MLP neurons of a small language model. Each row is named by its layer, matrix (down: output weights) and neuron, and shows model dimensions 464-559. Each number is 128 + 24 x the weight over its row's rms, rounded and kept within 0 to 255. Numbers have three digits each. A neuron's up and down rows have the sign that makes its largest values positive.
A block is one neuron, or neurons of one layer that tend to fire together. After each block is what it responds to, as a language model described it from the Wikipedia text at the highest values.

L7.down486:146117086143109126131130122129099144137114140144135177124106132177136137152149158146138122137172129108085145135156163131106139109111151161116099128143102091142152152112131094135154145120128125101146134092113084136094160115149139131143129135126096094099137109112150126125125090136138102116
L7.down1096:129133121143155171127095116140084167133097122148152120135104131121165137118093124094104074139103133166124121078189151122117108104096148149133102143170144105209142122168113131131152091102117086112132102150127141144136115101145097150131104133121100142131133135114089135111137098105136124131
Responds to: Ordinal ranking words

L7.down221:142173141123139114115126033149109121132117146139168124119121113095144128090117123139097092144133125135132092156118100128115136115108101167138135131111160146186173112140132156129082160096101151133137125142156126158113144099094106131107138104134136141131140087160141129155151141138113134135
L7.down1317:104112161130129128100145135150104127149117120144113137189162146131101111142100119092075123131122125098128103150057112146092119111115164139126138129148112111082123101116124175118097127155106172125128145140146165121113069132147181111126124137104159171096086120120131077138123168141158116137
Responds to: Infinitive "to" after verbs

L5.down25:142178152165126111102119121155103116105120114129136101116122085128167124128114105081078148170092138126115138120112133155133132107129163157110171101172138154156140118144145124162109117175123127156096078121094123185097113101154130159154138126119145110110124150118116117175127116121081129162
L5.down203:112149113132145129132109111154135087128067156123108098159114138130133097130090148158114109139137158163147130145136118115165131069132148120122095119132150158130150113134088103072095130110137115160126136169125132130120130148098146055158104135136142136091135107102140165132137125118130138150
L5.down375:123133102145159171097165110126137131157144140149119154129102133083156136106139106142139118120118166145147134151103140131108134128111130164115138095118123146112130107127116207132114123116124178118127137147143130141113094129104098121176155164157164093099145137093101086130156097155148078099
L5.down988:160122128126169150145126133112155111106085116133072102156098143126134173151144140159135124102164125137127109195048126138111133140131170161130143140133133111016178134159086146139108125116098096117107135113144171130134133206113164072122129123125156105117125131150126118140090121130082125137
L5.down1001:128110112134116130106123128114176152136137139167132132121146155115140168198072126157114132155102107098161132114010144109110144132119127118169162118148119144000119125109112116146116101135163103116149152103138109123092129093104106131150128124153136102099119137126117111105109131086136165111
L5.down1220:101150130121157127085120125154153078090170082149115126139111100123154118094135073160159114119110167110114119147109163158101134139130146121163130096122143071086146126154143126153100144117125124143131120129105141139120088119078171127140166151106151121099173125121122127130143125114126126110
L5.down1341:111183155115133100131139112148168106128084146153128108143116139139110155162170148093118123119133139133148138125103112184115133083135152140143125117124129107134136124134087117106159120113109124125124153155137109130120138147119117127119109130136074144112112127086149159145159100159139115118
L5.down1477:118168116147148129139133100134098131152136138119124130110130134137115144099099144149135192130112091113111151114081185087147153134072158098116147119103107156097155151106115134145122121114136109096128138122114128149064147123095137116167134121124132175148164158140127144081136146138118113125
Responds to: Person-role nouns

L5.down54:140104116089129093136153122122143124115136105130121133138073093130132131108151137092162109130137136089114134153068120089152088149138151129117115118125141123095175119124103121094094131121123184113113106108117130148149146136165121170129144107141143123157122070141171167127152125153121120135
L5.down346:123100164124139128106222141118162110098115090113071144117129145140120094113137138107143172107161138142101099073103090143169116157127151121078137106145134134146116138103128106148125133116144156106100120130162158106093094088150156157136148102143126136112118120153111090113104103125095149133
L5.down948:168100120134095147170149102123130144151117120118147148130150172162133095092104113115143121142148143113118158120147117142147130105127135135148100126134078082204171134137147119131118150135146142102144124127162125129122143143140100114121130103101083176161130116121151140152122107151117136142
L5.down1096:114149132086173104155152170111112127133128125100141163114132119141127104117066125146109136122101061130165112108122095120105129160130121146067101147149135115157113150103105125129148101115105129132103106168139095155144117121130119136127130108145153143126127091088099131142138111151108124115
L5.down1125:148154119122166156179128164112134119114097116147124167125112105089138144143110114138089126144120116127099108110126117115145116122148138092180123135165137123184131125142147121105120133113091116144133127099137142171116099172071123092155086087091131145117137153159134099138146114154142098096
L5.down1194:116150136134135150156112132173104110116107118149119166129182144145190104126086114135187165158137119158109091181135139092123112109141109105151155136140191120188122133149181116160111119137152162135147130123114131131133088099138134138169135115094184137139158148161125152123130114098141171123
L5.down1231:127146108107121147129142171125107092120141132095131125149135124121136130112148088152211157138135137144078157129053100122106188132140131133123117094147169097018144093123108145143155149119132155107135121103107099120128107131112150107123121118152095136109124131113144142127135077132138139106
L5.down1458:112129136122116142140151145167129151136163129165122098129118122141127148146169136116145136170126123147078165105157139122182142141121120123128107137103156128134096127158163083119127113149154175131151062123119064134159124150177121208106136148157146119119128175142176105151128130146151124121
Responds to: Ordinals and superlatives

L3.down632:149174154138138159139118123158142107128137096091104110120128081135092134151113116145141105158111126132093122080187113096158132156101158129161095146134076123211121124102104136122131088140137134122128126113115134182123166119106123103177119095083164168116121116119132125149133166137158152150
L3.down778:139147129127100141132142136125131107125126140132132083108092156117125135154114104084113132110080179147118128140079098144119138129140148127161136096131144113093183124153127123140146067111109127138117157107110164157126118170140107208109167144153101135169126098132125127211157101130095107178
L3.down982:113143123132115110132092126123137072093128128104114080163154097116111121103077112127166121124100092122134104146104094142128159134167143118127116169155123110078115166150101141154088111151139102116100140135121171166118180109136121101137139156172086143112116116125121069137137102166103134123
L3.down1473:107168130096103108117161132141106142121154117138110125120085108100134114111130159115145114123132142153108159114072139147108126153154142109137147143108135127071140157122151146123162130106164121108094141080138127139130155108160131205105138122120153131122131140117115105185110116125095116127
Responds to: Role and activity words in lists

L3.down781:136120141093145157146162120115132130079152141122122139084109063160127129122202088128124120163111129132144160122092129110129112162144107119143105124137154138000128107112105133112131116109113174130130115128142112109122154143105108122156136167095115068110134130106123161123078147156089121131
L3.down886:120087165101116141094122128066142138073100144128145110116130129139126114143112125114082136127134104134123133126116105105104124130149124142130157101172143149109129125116170124049074113143130098123118093150169121124145154152108127164120121136122156143064162121180128120108112126117144139106
L3.down1171:114140088107123161111110099161153106142133144146147091109125146155176139098113128140136118154105109156096127163049143107111108129150100106211148081158129070061168179135130105140146124154117152148088097146162140132113120120130139120135176128080126157114108168119116112108135136135104139107
L3.down1303:152097096157128180085106121121134127101121138190109137139202124127129151125172101159163137157161138122189125159060105150168140123143120108156126119173112154091147166099121124090152130123147129133135120146095150122140131133108129125154150129113104185116107116113142098111144121123170134138
Responds to: Adjective-completing word endings

L7.down225:114124133112121154123125153116069135136143099162135139123132114100123144112166123129129171109123078123141092109136092143132142143131105112102129109145109077119148118149114113156129140157152158092128170122144149129104109117108138122111134076125109158125089181133062104113137127125134093113
L7.down797:141113123111135149131121141102093138153119128157105127109122135133178165162119123114097154114124122134113114140084083174130150167111140137131141134139142078145138085140100119140203113157133139086149167121113120134151133119133136120152118098118124222130130138137107152076112138149154135096
Responds to: Role and occupation nouns

L5.down153:137139110146141153118094133107074089122094140144148158090112176128101163136128135164101171129126171156149121104122138098138124137139138126094101147092172136109137129159174121127138130128156141118118171084088093147140099086135111151128128130146104157115174117137122159073097151089134102116
L5.down720:109138113118092154120147100173132100143126124106144157134169142103147155174174165113130124115095118140152083131131145139124131151096104143123141143130153092095116134152106121098170123113133114128119191122117131102066133153117108138133112101118087109087105136111087143098147112155164130121
L5.down732:088153172148126128177130126179127150166083080084181144134131132157110157093141108157122086145092159162128127146125116149118078136125155121142110098151159139127090150123153114141099158141098129151152130132145136151139136123155118168160112115117097105137138135167073131137172134133137142129
L5.down813:166160096157168169157110118109104121114126111134122153099112150117088187077141081108121180097111127138129123108124072145104154119111126144144155088140126115102111139102183149107169118133141153058120133122125124099160133114129120132133094126096121117168089124128108116086120110171093066146
L5.down901:128164142099097154134129126136108143152156125119147100120168152122157114157167137117132132104081108112117102137117158128132151169091076113116094140134103086085144159084148088161130115113054134144179095136093099109115125178140142127143126095118141160152099106103131112098086133115097143151
L5.down1044:181110150117166102121129112092123146129088135131122153090105118111107145126124142089142113157112125123154155180099119128069117139100136089082140116139135120111105124102156174106112157080137138169122189118124156115105108123061133138130148126099135139112117127140141123161123112160160158160
L5.down1387:122154114119131105136138084148098126137097109088142134123134118122142097142094110140152175157130143163106141100126129156189124134077141126118144155114138131099113146174141117114138079116084160153113161136164138143099122161108158153149106156148116173179110137132076097136171098112106138150
L5.down1426:183148155138131155156154110121093092140145082102194080122109151131137154149156115115146142130166157105114126154125168158118155121087147130114123122111126125158134119137134145170155128128115123162130169128113113124146098120137133161112114132108144083193123139141120129153111125144144118146
Responds to: Verb-slot modals and pipes